MLP neurons of a small language model. Each row is named by its layer, matrix (up: input weights) and neuron, and shows model dimensions 0-191. Each number is 500 + 25 x the weight over its row's rms, rounded and kept within 0 to 999. Numbers have three digits each.
After each neuron's rows, "fires in" lists the words (lower case) most often at its 100 highest values on Wikipedia text that the model never trained on.

L4.up220:509489476542496471502477486517487489517490497482542500581532514494481503559486474553529485503493498509469507518525486501510507477487459523478511428527492490508521466452518490483488458526444524533499483474515505513499489465521475470503501515500536496530495516451519535548453519501507465513480497536479501499516482482470508512549544514466484509506516506470529510506525462503515528527525547510492542530462445448510528495474536483476510504453492485499501517536513524494479515489494495453500509518523468534497527512515490481519518511499488470495495523492504511534493444489460478510
fires in: "two", "one", "three", "east", "six", "few"

L2.up702:554507518519500505538478490482492481476510517500484491513512477554515537481501464489530518463451500511534508510510484481521472526497491466473453493500473488516541443469471470521489499499463533535493492509558518499497517485491502541494492516497506506497493498490466478558511483527478545538491497487473505489553523455471433507521502480520489489416479487496522501516489437471480493513508488486514506495512499526505485541511551506532535504467499501522482487471515546515514492528508494490513510512518484521506462544463478432522494482510502506559472508503466495510499490529475495502
fires in: "by"

L3.up183:577535539452470468510446499501465477525496528473519499575513521482460527478466514502516511501521488535523494504480514472544512501524486480533494434507486569500515476508514542505493461526472502540481493530536470471502533444500491558467488525486524516554520507446515489485476469469475521522509515525508467478492571479502495526476505490547481492478453474514515481513524529525489486477499494487494516525490505494507471503504485513463505496506504471491478510484509477497490501505536505494520478521500509480493481521508481475451496486531518508474523519519502504485490492517485508489
fires in: "on"

L3.up38:494522512477511461523503506502480508468478508522496492506505517501487515555519478482512493455494469508523499517531513489515508540480473486517523474448514529521539493452494505506451532486526465533548560484507496505483541521550524526490525491540516479512516483498502491543478521478495500470464477525489489520510495492485528479533502500441434494486484497463507492475515510514509467465517471492497537459504559496487510494488501514503528501510518502517474450524494452476503494512465490458479443502479497485459497566537535502477529459491468520477494510526497471449482512535498529492
fires in: "october", "august", "november", "april", "july", "february"

L3.up611:489531502509486502542469510530484514502545485525501462506481498462445500495509520531446475491505503509475519503516516505483520485491531456540510478494513518544529490513532482502491514494518486526464560476504471505531572506489499532481487522481520533528501488518489422506468501495510524486489501519484450507498478482479462484533514522505492508510433521508477412480463469501491539498496521503496512496488470540528522494463475478495494520505534483501492488486546529534505486480500492462499511499461469505512525519498551542514529489464487489554526476492474515509504508497479544501
fires in: "were"

L13.up117:511531544504496472520511480496513516445500431489503524502513492500472498507511477503488511474500458506509459514517481502475477525474475515482510479479525514558516541560484497456502523493500512553480531484477476490495485512496530455495487484455487485527520480506523501506496470493470476515471510519488491483488488497520496512515505498467477467493478516510541521457501529525515539501502530481476459520489509537480509485468511498502555492482495428508526506523543473508529505514498499528504513511477511500487540527514527475521487502541510593458498478504438450554468486536490502492
fires in: "john", "when", "how", "then", "half", "break"

L3.up356:507493502523523510578468503527453466489480519470501476530447534507538516505439520504483463485493459507501484505512485512526504489497483483556499470496527522508500511490502506546490444533525538498504510511534494472465470532562505534486492508520550514537517497499477475505529490524516488519519509474409493496549532475480506518455495507465493504489505481480495488523500481495511488504492548509501500518459498487501468517514505483489527459487502502551479516510529535499509483509500511450504505541483463503482494487503532509521555453460491518488472504525520467480499465504514521502
fires in: "of", "in"

L3.up702:497496527480490486499533491529504517499566496536519489491496499498515492506489502568541434493466457448512473511491515547488528487490548480514524504496514498484472524463536507509462505500513499498526481526496514459558506532495488500490514501511482481509513526477517510489559451483480498507509488484456479468515500519493512543476501516547460501522480480453511476502504478505518528516502528525457518511493466540527490515486481496482529507523507506467497453467485492516503491492517585496492492485469464521491504525509498489485542493460523501511492534489444452461502516515452462501
fires in: "vocals", "guitar", "artists", "art", "track", "career"

L4.up763:519541496522490500493490524470517490496487482511485482508480513479529508541499505514487535496508501481556523507508451525499507515526497479555432464508510514496508480505487493535495503545457478496491483514534489443475482520541516508476511540486534516521503479466532535537451459488487517489499494552473484460516488525474516528519525483491445510504446545468501490517482478498491493528530478501509500505488519461463510508537487457503490497498515499559480467506555493533492447494486499499505486537494477501489525457498475514497478482509480499463476549531532520465494486534449536497
fires in: "an", "attendance", "attended"

L7.up295:549550541484493506571508507482517503497507525494485466503492514533514512483484489503533504439475466482493475507517491499556471507491492473481504465499456511503562493448496501487511499520489481535490507520506498507503509520518487547490504503504505490504456487496496480525525506499461546491508492478508483475530564462448472468495469460475479505440481510507480478498473480472491533510491480517499541499527546520490478556534517472494499492457503475518493505461523491528486515498507526471523459531509475495505484533484531425514477471518502531523490532499493506507518468550492496523
fires in: "by"

L3.up181:485494529498454487509461471509506509543524486497537509513504504552465506504503509558486540491441483491499580509521533526488528504510534454515506495513500521524526492494525524519508514487476454535479508502492462555470500467503478521476491537533505511480511495498488467574477488473505532490480512560504503510492520518466516514515496485494503504496468541505441485431467484495497529507480486488518492500493479531523494512461533453524489523488493457512466501526544491488512478479475481472495506490498496519471500558497497485550525504462527505526523472488474466470508490508504502507
fires in: "took", "are", "is", "the", "their", "became"

L2.up741:584542555439495499562528483489503513505494462545531491516492520465494490507490512479503452482512488524479542514530463472510503462506509473542471457498513541506504482498485486516505488504467487462491502532539462467506494508483472560487491494505490471522506501481530488513457509511488511553502483525478491500509514474512528511544523500443482504495492509511524464474467482473473514559513480486497520518494489499501467488530503491498519477504541467502468512483536510513479479499476485476498465538506496510456500544530508526488489492533484541459510488554524507500497512476506495463
fires in: "on", "attended", "attendance", "entitled", "entering", "entry"

L4.up288:512484523526529481545504509500471484523471503495485454533460543509534544499494552527454494496494493495497509503485486488504470478484481491551445458500525500483488485518554466512528462537506518480545512483538497476472523503550511554480496496533521537526521468501503519489503458519504518514509505489459515524534536493508539527446449514508487508475486474528509505496501502489519536501488538516490476516475517547557472524492488486501506461491506507537492504496534532480515466492547504450512497523477449464487515488502502499506514458486440478501499514488508487478470486504515525473
fires in: "of"

L10.up380:498524530536509509505542504504476498499515467485505458514442490519481506524506501522493532483479445529496503505516552565512516486511531471480479519510511503501503531510484499440516541488486492465514506413461483496454490497501541461497491582525522496488528502490534470494488499573530508475463483459499476463518477498497500495520450483521515495537491496505465512506490505492527535486509496488488495540494509506487485494479514441470483482444487437494513492485478517541464500491552501506492511512495502493496522554496515508530530501505502507490510504494500491532521500487518474485
fires in: "s", "it", "they", "women", "world"

L10.up732:478524508534469521545545524525455514524514490521541489490445477527491483510466481510470494467511524515514471510514541543502469507476496503481517471496484525487495506511546510515448512536472543491530484520507454480472528497526489493470475514500513525484462474482526482526477492512489487532494491464507469520534531488503510515496497453517502473494506489500506474524484497576504501502488564514492443461515551488495497478468475551494483481505508493515500486523505509467509474472539519473501486512511524432478507508477480482500528490452519488524496494513542488507491532498504579476
fires in: "the", "of", "on", "a"

L10.up480:544466496542510482489524513496511522500535488532491507465498455535502487491508496495492516498533520499544550503525527555471481479490563518512496484452556490536488469533494495453465508485471511495466508505498491497454495511561528495451453497486529503504460503511502548506515513498516517503486512483451474459505562457469497489476502493567504557464469480505507496509534475495494508519491531524486497534456498501478494498480497479491509521534529469484488477469466543474509502486512526521498496501499497519480459523506532461514461492507481552503500480522506487525492512492477480495
fires in: "as", "minor", "a"

L10.up579:512541530476497532515502510458475467506502498487530498521543477530474536468489526506529498455533456489515456509499509490504484530454518490497497511511490531533533489495520500539478529500483494496488474486517474501462520533572474503480487497535477475485525468494529513499503498520454508502508492558466511463543529457450479476519472490536488512494443504526532508502497473515482478496509464466517504493511529558505489540504472493474507490506488499517484486514535507530490469492542516461525468521518458515513448503470511455502462505495516569480502519492520497505459496542483509516
fires in: "by", "from"

L4.up116:464506468484511418487463482494492476489567508523576510526497505448462514510493528510470475474523468501502505502510487509466497527490496487505483512493501551516531488454536514515533486500540496521500542490481485503507538505449500511485497490496498486501513456487488454491499516486436482497508503491503487518504506525493474507473518513537479491491480470506548479517471509487480569438520496469502496515518491502545477534493514491469535479529539512481491508532536507498493534524548516498505490492519450489498510495530540444438517505491503528494495495483510488484537485524517494479
fires in: "in", "opposition", "opportunity", "expanded"

L2.up165:517539514505494497509523521486481513509481469508527481517488453481506505491490513489449525501518501497521548512468476516499528537504482477520432490510534518505516473504463491484444480511486474483513488513514476439485501507503515469486513540484540537498503498506518528569487521491474538527483498527515483472509549530471502534534527461474465497469460517457470499497474507487501510498504506483510481457485499481486465481517470468496496506518516487555485460515543505500493440496478471487499501540503492425521521482537471520543506513511506493491536555511513528492521499515445538501
fires in: "an", "analysis"

L10.up615:539518529475520514492459488457486525464532426535516508501514518476482500549492496489488514508480466475514567512548518510525520488464503458510537469482485512497520514536480495426483499502495542555507512514474506501495496473495506465486506525478506461516527478518527532483476507501574511461501494489490467486506524469480473484505512505489451500500478485518509464498510480519537556529510508521506468482490526528494515544476494474478502483471518485497469506520507520513512487518484474541494485473470506537500476476491536460478514490544492549520540476530465490473511496510498492467
fires in: "as", "where", "what", "how", "when", "asian"

L4.up17:497481522518470517473527530499488506532506428475488491494491494521521502516495500518505524481473521530480488507499545558533496506535474520508470504491482495529499466511494549501505513458538479457521535521493492516490499482488500519487487506508520501533522524539505519515512516524484532435487478492505513502487493487502508514488464481482495535490525477484440498506477519497501458465500482538488471499445543557501465511469543453492503523464499437530489497493477528521457487488483492504506519508511501477482515565531522500536505505518445502475458515497515435476539483528517463471
fires in: "bronze", "s", "world", "european", "gold", "volleyball"

L13.up465:514526497534518457559545495507500461500511506473484496539494509503482495511507467553560477520492491498491454513421527521534479527485498505523483486506521515547494506490527490523509464501455546520515519481512495520468519474499538498484495499499493496499509468475512491469500488468508501472510494497444534460458488486510473531559515501485488497512518487489503491488482504516544490522503528484462512473480497532514445493498532532520486511486476460488457521545498479534496497526552494490499472485452511489465556501500493463499539447557479534504499486483468521487525507485505521500
fires in: "born", "town", "family", "river", "road", "station"

L8.up118:483485491523495509525516502498463486481492484481527466509526519499489526497477463469462493491472540512515503493524477500476522491486487528498508508508472502506482502509540507481495477515513507531490500509519487509491543539569495515471476528489545538450496479468503495526443516519509530511494514458507512512555544490440500496500518523566494523428478472489552464519532456529522559499507534472481455494533517491518476520439481521499526515505498517510495510483535511461527436488536507479498507475504484463498498520501484448487493466517503506495490492509513469487533487476532520502
fires in: "of"

L2.up155:469522500506485469476509490495465506489527508518512507508510484503496541529468517535476472487454507492507489504449476501488473513519503493529437530518521497466490470488455528496464497525436529544483513470566539473500550496522504510472494551492527533500526473511502529499490495518498504519541503510475509481487487504487475520514527520524494467495479478492505516519509477447524482440496518461527532503503487491516439519552501506503560481502501488519471530501506539517486479487530510443540500500523504487502436534511507488517506507485509481515446510454524499506516490460463521501
fires in: "as", "between", "including", "include", "included", "both"

L2.up632:497485521511481501487461483525480480474524513503504513501523490489513503553499476570486488500506483512517527498544463509515494501550526459532484509501520518526503501455514535533504508487450523501525482463554476494512545505491523499473497523463543539549522490446494449476477461502469523481529523536493508489507467496458477474501459546525483480495499483483487496520472470477484524468488473486503548507484491499581498512501489497463543494517486489530479503478549495537494516501487503488507514526506498452488533523527501474502466507511427501521477508486517520524475491462497505503
fires in: "including", "while", "included", "include", "as", "involved"

L2.up432:498489457494504505495504495517514518526511474467545501489521468475523507530451511501491512499517460449499587504492473514510534504539500483498514502512538520516540493501492513512506487532472553502495474531530483539497502460515540512467490519534527487481480449476475510542492436500515547482475498484489498499494533468431511532513560481511476506508526537513474498524509453505482490474494514474514510498493506510482509505489473446480466503501519510526492501474520527536461482486546494453508507504487478488514482550463476512528480496482509474497519493522529506532534448507493459501
fires in: "a", "the"

L11.up185:508503517506507492509529508471518496515569479488503456513514481501499489534556490525517502472509521501531502503472529539494506495527502478524500509488546485505489453451541480517518473497523497535530518472484478514470518531511491510460487503463505483506503481468535458493517501480530531447520487474459490515468503522463437530542538523503499515515502503456506472475447540463506533510492543488454502529482493516497470519469510474478478516471519484468493492507532506542449514506511542505476495489520474452483519512525524489504539526471543549474512515493465501476507530516514530475
fires in: "states", "arts", "art", "artists", "church", "culture"

L2.up441:538485513518503510494466546490509485464570476502519525453509473535527497501502496502478527497515526504540550508566482498480506504476522485507512517489547532532527505526492487492490495459489515474528517502476475476482490487525500525490483522479527488507437498504520512504497523512482490486502485474500494492497556461482497495497524490564484547484463518535448439531502502474487522489506494510493524478472503548534477560462490446460515505512531456464476457471511511525499493487476510504477496500486553509503498490513531492491488459467495546495503482505492491456524489517532492469
fires in: "as", "became"

L2.up636:468523491500486490517425466516476480529511517494523490464485506479490496498514503524465517488476468478495544506470513510487517518569523504552438522508534504514505494440523541512490483519472469502498491498522504503479513466470482502477467570497558543497525460454464494522505473510545524484496508512490456531493517516464480521490516524516504493488480485502493487500515515448503491472502529493518479508512520580560506512479480483461502492518527466549476512504555509526496520481518500506505530461523500479499463527498516483482500531491528491526496496497485479533508489524518516492
fires in: "of", "the", "additional", "using", "statistics", "are"

L4.up738:516519508447511471525517493505482483538501520486546509544521507504496477468442509498482496496521467532486546509520470490484474482480484493510461470497499576505518484480523478519462498506438536484497524479530469470499550511536501551472485511521512505516468487494483467510487535486519485516484494512498515502493492480524523504537540492491474550502488441508512444511507491497496513484516479529502558499516500501541489509500500521483503508521504404489461521461472505529475494507472499443494496519489563491467478522491502491455470497527485535477501498508513511495506491474511515468
fires in: "on", "until", "from"

L5.up569:524508533529475490476495517514506499493558490561520498499511508559516486531528500549487470504488468489503504505575521511510487518469474444528531500510539524500497465511517544508506524490481495508516474478504498479518505519555468590484503486461486508484484502498538464484511485474492511522496503510497483478501499513491528498503479504524444498494448445512470482494471530472465507489504476502490526505455498505494511506503521480498525526524513418478496464455477499541505493492483517532494490521482547524483519547517495511480457495494502478472518533492495504505464548488478519509
fires in: "served", "career", "professor", "worked", "professional", "success"

L10.up586:474496466528458503519540504467504477578520502496511512464504469511511521502506523511507529505487494518538509500524532559508513517513495485542512523506503531523555479502524501476487475490487510486498476506551472564489531508488516508478493527547508504478470489483544462495440490499530504454489505462507488533497508470480521490527509461522465529520495482480468476455488451515473514526492525507474492459529518513506477508509479498504529489483503484493499482495534526545468521489531536482494507527467528467456499448504460499524533498471537508543480502500541481499455533491532485512
fires in: "the"

L14.up397:499527499501502498487465522495493511487491491496505474506447450478473497538508533492452521499536515532514508511471480504505515521484505484525471463511538541492505526505486498446434515479478481489506502536493453470495531521516513480468504516463511493481513473503505537542444494478516579480507494502511478503523542545466498504505520451488464483502482517475482476471501534528490503501501518468521489516523486505496464480517490464481503480512513495543484504484553522473490454479470490499485499514534491457502536483522509493550513476534516533519515555514490539500464509538448552485
fires in: "an", "analysis", "another"

L7.up149:493506557515477515481475473478524516518527496532533498538548507486532491489524504523512492495494499496482529510501548516487535534508478492529524518504483505557529563519511486529479483464475462507525493516504482507482455507498477524500513478503523487483536477470526461482507489495464538493491508582507489503490496520470526480497470464489458487500476502500497526478506497494503484505483508493518529536418487481548460515486495442464529428519504449499494493543559500511510496469516455465518490506472504502528505538501500504537461493484514499480500519478482489488510508546497496486
fires in: "was", "one", "took", "only", "first"

L2.up402:533498534471499504511495471496530507500495512456517483512548492485518520466528537501490438482499455486494496511533472488479509482492443502526534495505537503552515471525477472482506468506465521523499513520521510438465521529526512500483511497470523492549498482461501504580505459489453496533498507500505464508519523462480438521503501503500496469467483522494548510504502492523507542518502501453489530532513534524546497546493478493506500502464499506511493451503528491507451507484492499466507510529495485529462519496506491489535471505533502563489504529490508511537447502493464510505
fires in: "after", "by", "under", "underwent"

L13.up204:502559525522470485467473499466475471538552537502511459473465467526481502512492471499505468511479496503522510506492503521462516487508519507493491486509481515498512536489511468515462519485491540543524494481490480487486523510476505534423446518519529484466500504472505484506473483498536517526499513479514454516526521553498501513515451465506500534484470444514523485484501479511496522522495539488497495493525546521511470506512506499473498483499512457493467489497530512530499456462490485446528512492491513474510469532519534469547518489494463496532524532508533526464456511551491540537
fires in: "the", "of", "latin", "several"

L5.up361:504491496528508500512475505503494500495578485487514501511503487487502508516491527512494534485512518487482545506515492510466489496471526463517515512506503495531562494510516495512459514510518503536509536484483491479524546490501507546481501490555493485505462492531526501496451535465507493458495508507481478507511486444492495478544519501491462522524435536504467482508457487477472553489485521511485468488553479521500507464502441484479468515522514473529476464502557488511523460484480473494507507479461475467525529500502541525494555483486458515537510470504478529504487506487441534479
fires in: "was", "is"

L2.up271:517552511503520492462539480528525469494535500502545505497510507517492505554525503531534500488461462454519550512518495534509509521502520485562481561493571511490494523507475527465514529522490470475497493498507488502515487532492537525482470522496513490524517476474495472487490472466504530487508502514494475462481490530509501542469531514546497492486482475510470488475509481475482527463503437475506528464453510478475507529492507507500500509531527495484469427453530513504488486505489499556502464520480552505510506514519516462479470511493507526478486496518480476449495506488506467481
fires in: "career", "worked", "working", "relations", "relationship", "attack"

L3.up593:529500468501486528494518510529485524540527478514483419496476452506516505526510482530530459488483487453469511511516528547499478493489545497487479491479487489498494472487534515494514523484526493506534550481498493506536499540498489550491482487521494474506507497534505497535542500496513485465510461504468483481495491506492509516452464481514513500468524480430484476493519515481502481475514452533453499504490494507512501546497523508487476493468531492487501511452517557491499522502516533534483513470505473489520467565514551484520554524481465455528525506522468449511494501505503476477
fires in: "men", "bronze", "championships", "guitar", "medal", "vocals"

L2.up421:492493483502469461516480465512441524530517506478496479508492459458456488524490535499512521490474509536506554502493551539491524517491478486508521544516467487558517456483494555501517465501526539558497538521508495497488515456521506555486488493543540493490504520430466478501511493440513508486505508511478505477476528473450495514491499458475491496519472473493478498501489476515488530492491542458520471485541513536521514514515474513444480511535513466488494466516514489494510496491566490488514476481495492493519507528479481519539494493521444475520503502495505501516488513501495503509
fires in: "the", "to", "and", "a"

L13.up289:504522552513494513483500521441485484478509471493556506513464489473486505525496520540508512493509529558510470503489452479486501526464526470513456462519522500476487499499479491486473508506470454490471499495491518497512497497508507502486506561471544530503500507481534519555475505513529582473509484477500509419530511541479482505511510468491452476479455503450499521494473530490528507461527485495510524525480520525471482471498502492503531500533525496515505471499500524498482446484510498473505491486530477514528508496539555475538481519472546492474507487519500501504512458533481512498
fires in: "an"

L8.up746:485492510485507479509462512474468490509575458524508477495451510483510476497514511501487461452490484541470488512523503511474480480486458481500542494512529487534493491494504516461513494515496490546468505505490498542508513520483537527490513498546496502479465512463518492485497522521529555510505516495495509492530530493418476523504491510510480506502468513499537505508459509505496538519475484494480494547519510494547491453485499492478558430475508451548500452514503518516472511518522533467502511484473520464482534490490484506537509438454482461519472507497513504536530529506506490505
fires in: "his", "and", "her"

L4.up594:559499486488517506496491488496479513483493447516558486497540442485480512552501467501452521510501485503546556508537507522494500488496498506513499450490518497536515543521482497441500508482499535512485509509524486540511524473497515455490480495488524477532529483523505495504465490484510525420487495502465479502494539472479491518480535551505504481492457500524521501511546476513500547486497477515504480460490505501487527548463462487461503479507521521499492471530521539472518513486482464516497503468484516512540506479495544476463502474477476534505513473549482482469534475513486479479
fires in: "as", "asian", "asner"

L5.up614:513503522511502503486497480491516497489514484519496498548501517551513484521518513555492451477464474518492492505533515532529442550546515527534506490477474518486476483469533581479486513488469469492463473518496503511520487468500539547500501492528498511514487522519527476492506472476490532496512475496475474512460476527514517520502458486526513475465504486508485506519449524497521482503496525513502512505429512557538468510489507522491504475502504462510489517491494573495499491472471548493511505514516492515518461552510572487483544533483487466481476515499490445483488509506502489496
fires in: "vocals", "baseball", "games", "guitar", "college", "record"

L2.up749:496498503506505469489477461519442477517506511485502512485532456478523518530473543457468500487477464474537534502496492544490508575492498505458533532512512507521525509515472517496502503529511550506470505498505502486493502472539527533471501520512538518487528503466479480543492478504492498484499490491461445503526574475444478498450467474513505479502471506480503493543522495497518517494492509477522465497535528559492465504500453519476524526540522471478461490462545519509496473490508505484495497465501528516536466557524496512512536502478505502517507484529515512507473482490490537501
fires in: "of", "to", "the"

L13.up237:491531543528530478540506524507477427521504473465535404538447526511510526501478518504476453468478483507498490498515504459467523488485489519503505461487518509501476507474516514500476448522506505523492553504499510499493462540552512500466494488507514500525491480515530490526500523545513494547490503482478487465535563517466521513450502474502462492453520491498493459478541510506516529496489543492466471527503525476485487514496484483477534468495507535484476503501484513485527498481515532487516518513499485477474524468479509518503543479495513521505527463504514477500491484518473551494
fires in: "of"

L4.up202:509516470499511511536511485552468502503532449560516479541460531451482496529466501500475456506509516498490512508501486491512491482470527477524504501502497527537520497497541462454507496511522477535481506500489457479515513511487568550494502463528483499502495499489480436491490462487512539499507500538511482514497507461502523535517460533487485527517500504518498466518489491511494534464492480522505476471496500469477527488469475506466484500517518492512493501554546488546486460504503449487509494496434480489492520461520526547506555464497457493492483511517494501538482508550495533494
fires in: "had", "was", "were"

L10.up757:472525471540449522481510528504503506500487499509532531520483486562490490529562467520475489473498494488528509509495531550471503507510496503549492518523539514521508525511492537536458515512479462508497497520486462496485480520522467539481479551503490503448507490476503535527489457459506546495502509527497522456506496523483512484495485475502474480519487495472470510546498485497506530514486494521516483484451514445448507512469510505504510546544513473516446482492509512515527442440507507498501482504496489471525490545502477539477474486508490485492458549539466521525521481483499513516
fires in: "the", "his", "an", "swing", "finishing", "go"

L2.up387:520551492526474448505466499493488466528532451511528466478472487530526494466472470515473528483458496463504491509542488506459529502498518501519470488514510494483525473474506504535486513475462505513516498512490487444468494480468483505497490507554522461500505497488483514509487501531516478520512507536485506471495492507499522548505494499491482491500450434471495476483505481455494562512520530512492495534475485494500491549517510551483541474498533458487496502526542489530498515513517524459503508462510499524466506534507482476530516486498488502469494594487493480542541531516467490493
fires in: "two", "four", "three", "several", "five", "six"

L4.up628:532468516511501511498487517479519481510509485484507502518513483548499528494520498533536534498458480492500500509528503525506488498470495484511509505513510495532488461489507489506498487523437532495473471478545505481467579515488499533480523542536506518499512483485489484537467488506492528500488507498455504467532511476442478519513518457497509504498458507503506503461516456511495540543486497493505509536487504598529478503505522461534500449465508481549490495511526507505500482510539506454513517519477482533504492503480446462478474475511528527509484571491541518495478508494511448521
fires in: "by", "the"

L5.up174:478498461530497461530497493486460514526483485438519488477495492485494526550495464550460546487502517515509534497467533541434499496498479522524478497515515494517513480501506494485510505497479524491470502486537500482479575461469507440486505589505551518515515473465481568523480495499522506489487506532499499476471478509494503501505512480470487515477473503486566506511501477489518529498489540445486518494537541526542482510495510495503487479474506488494490484502504531493515530478508491508498504476507491492554487500487498474516531504544465489531485534504520513549521480508484515480
fires in: "the", "and"

L14.up49:507476525537464494504488553457526478478501484456531487518467467532469507511502512487486482501518521534490509504523489524488485533470487514527478467532522526538491489510501513491479473499472510493514498521523472487522502509562505494463520509498501505462455464452563521512518496514529567472509482473504495526568522526440493500532519471505458481489475499515485508501508526514483498482505478484508517487487477529516485468508496470491529507518497471542440510473529501526491444483497502504492484522535473476512532472517455501508481483495537534516491535520499542507479478476447559494
fires in: "an"

L7.up394:515487438524499508511491510508463519483510482449498491540459479542443507567441483502460508482495527486525494509503482522464476487502483451497476476510515507575529465496466482439465515540513512519449502457551474472518508491490542492475497528481489538484480494493529541515492507500521480487503503504499490494502523472534509517535513508491514490535474522518493447512502526541501515529484494487467506493503528488481539476507530491507460476519507481542499471511509543480526502507505545542503464505484500481557507461488522511476517461485499471511506524508506492490468510480488520492
fires in: "and"

L11.up342:478504526506502486493521484475464497545545490536527506485518491453493463507503505496544516492472481575539533508503509501505557532506524470527512502512508521540508483546485513505466500487464476518489469496507480511486483481515499505482450474493534530490503429480527500543502461510588516501494514457509473507483521547498507485467487510516505498446490508469499500496564492519500478457498477491528505506500510514535494503481487476494529469487509440520522482539502519519507502509480487455486530504526518521459477473521487481539479494512478501476490505553533496468536531508509508489
fires in: "most", "only", "known", "first", "such", "much"

L4.up710:484547512470494480470510483493500495516500513516513497530508527499526495508463538502516509515490491534519494511522497515464476495499565458494471479470468507526516497487523503499526522500481534502476554477511466531466528520484526540489475475522479490532507434521516490483518538469459524499494494504536515531499498521508512514479452522530498503497504457496479488494468533507480486502500460470508502489461546499496468559534534495483550476516506438506478530478526496558490504524543497537497501514486526534463504495443481490481471499509484555485483467469472449475505481514513479461
fires in: "among", "along", "alongside", "finishing", "opportunity", "opposition"

L3.up86:507499551496476504520509500504458489497496527526507475532450497505509535483515478499518463491508475458492477514503537520562498554474486521483549525433484576503510472466512524496462503511493518534542530465523467531513502483533508531491551474531505497541504511495447508520492505518495483484503486538507500499544495466521520515510455478480467517477500501487500478483498505487508515447536472538512486497538525489454500530490520504494459508498489498519415463499511506493507487530477494488457493508487540475493519522500522487472536493544498534531531498511511481473490498506483496501
fires in: "october", "december", "january", "march", "november", "april"

L8.up90:522520545484488469506470492477425501509538450537572494476493482515489506520508538524489512492525471497483517513521507507481512509518508480502497511507514485540524503486471475462509528512459502545456535481480502513486494453495510529482503520489505481496521501519531517493473505511537529501497487480502450536491505489485458483512501504477518482495452479480496513474495544463485575455498560479525495539548514514540519527518501483480529466440504453540496483514516506465490472481503476514486511479512482480537472496515532494490526514508515466516494479518496507533556511479488496456
fires in: "he", "it", "these", "his", "her"

L2.up31:506554514502484479484517483513490535544528434514523466521505510552487501509460472547472510454457530506458493512520473526490491510503492485520500469497490519502505508480532522489490491483479499535518515489474486485534508464532505519494495486505526466484458498479493530491538540519500515531502496510521476519496470492494485515511471496488489501500531463475515505468478443515503504528498545494498516511426470488534465498478521507470515447471526454472493503513531482568497445510517521466515490468523479522467518497532526515531490467510487537466496524506458506493516509552462459501
fires in: "three", "two", "four", "five"

L2.up124:497528532492485510511483511521429450510501553502479460548460476481519522490503512491487484483471505471496502503501518540518522523545486511507520518501537506515499497456489491529486480544534529474505524454534510492495476529500523529479488505474536517492495505457483467503483516529482483533497513476488487487535559483419472506461497489550526475481484482486492446518510477512517490518491480470516495503466506521523454524482457521458514476515511517514468526475552513472503488529507497457513495522531529490479500536496524499463507501509527516477523530507475518441467476492487533524
fires in: "for", "in", "of", "on"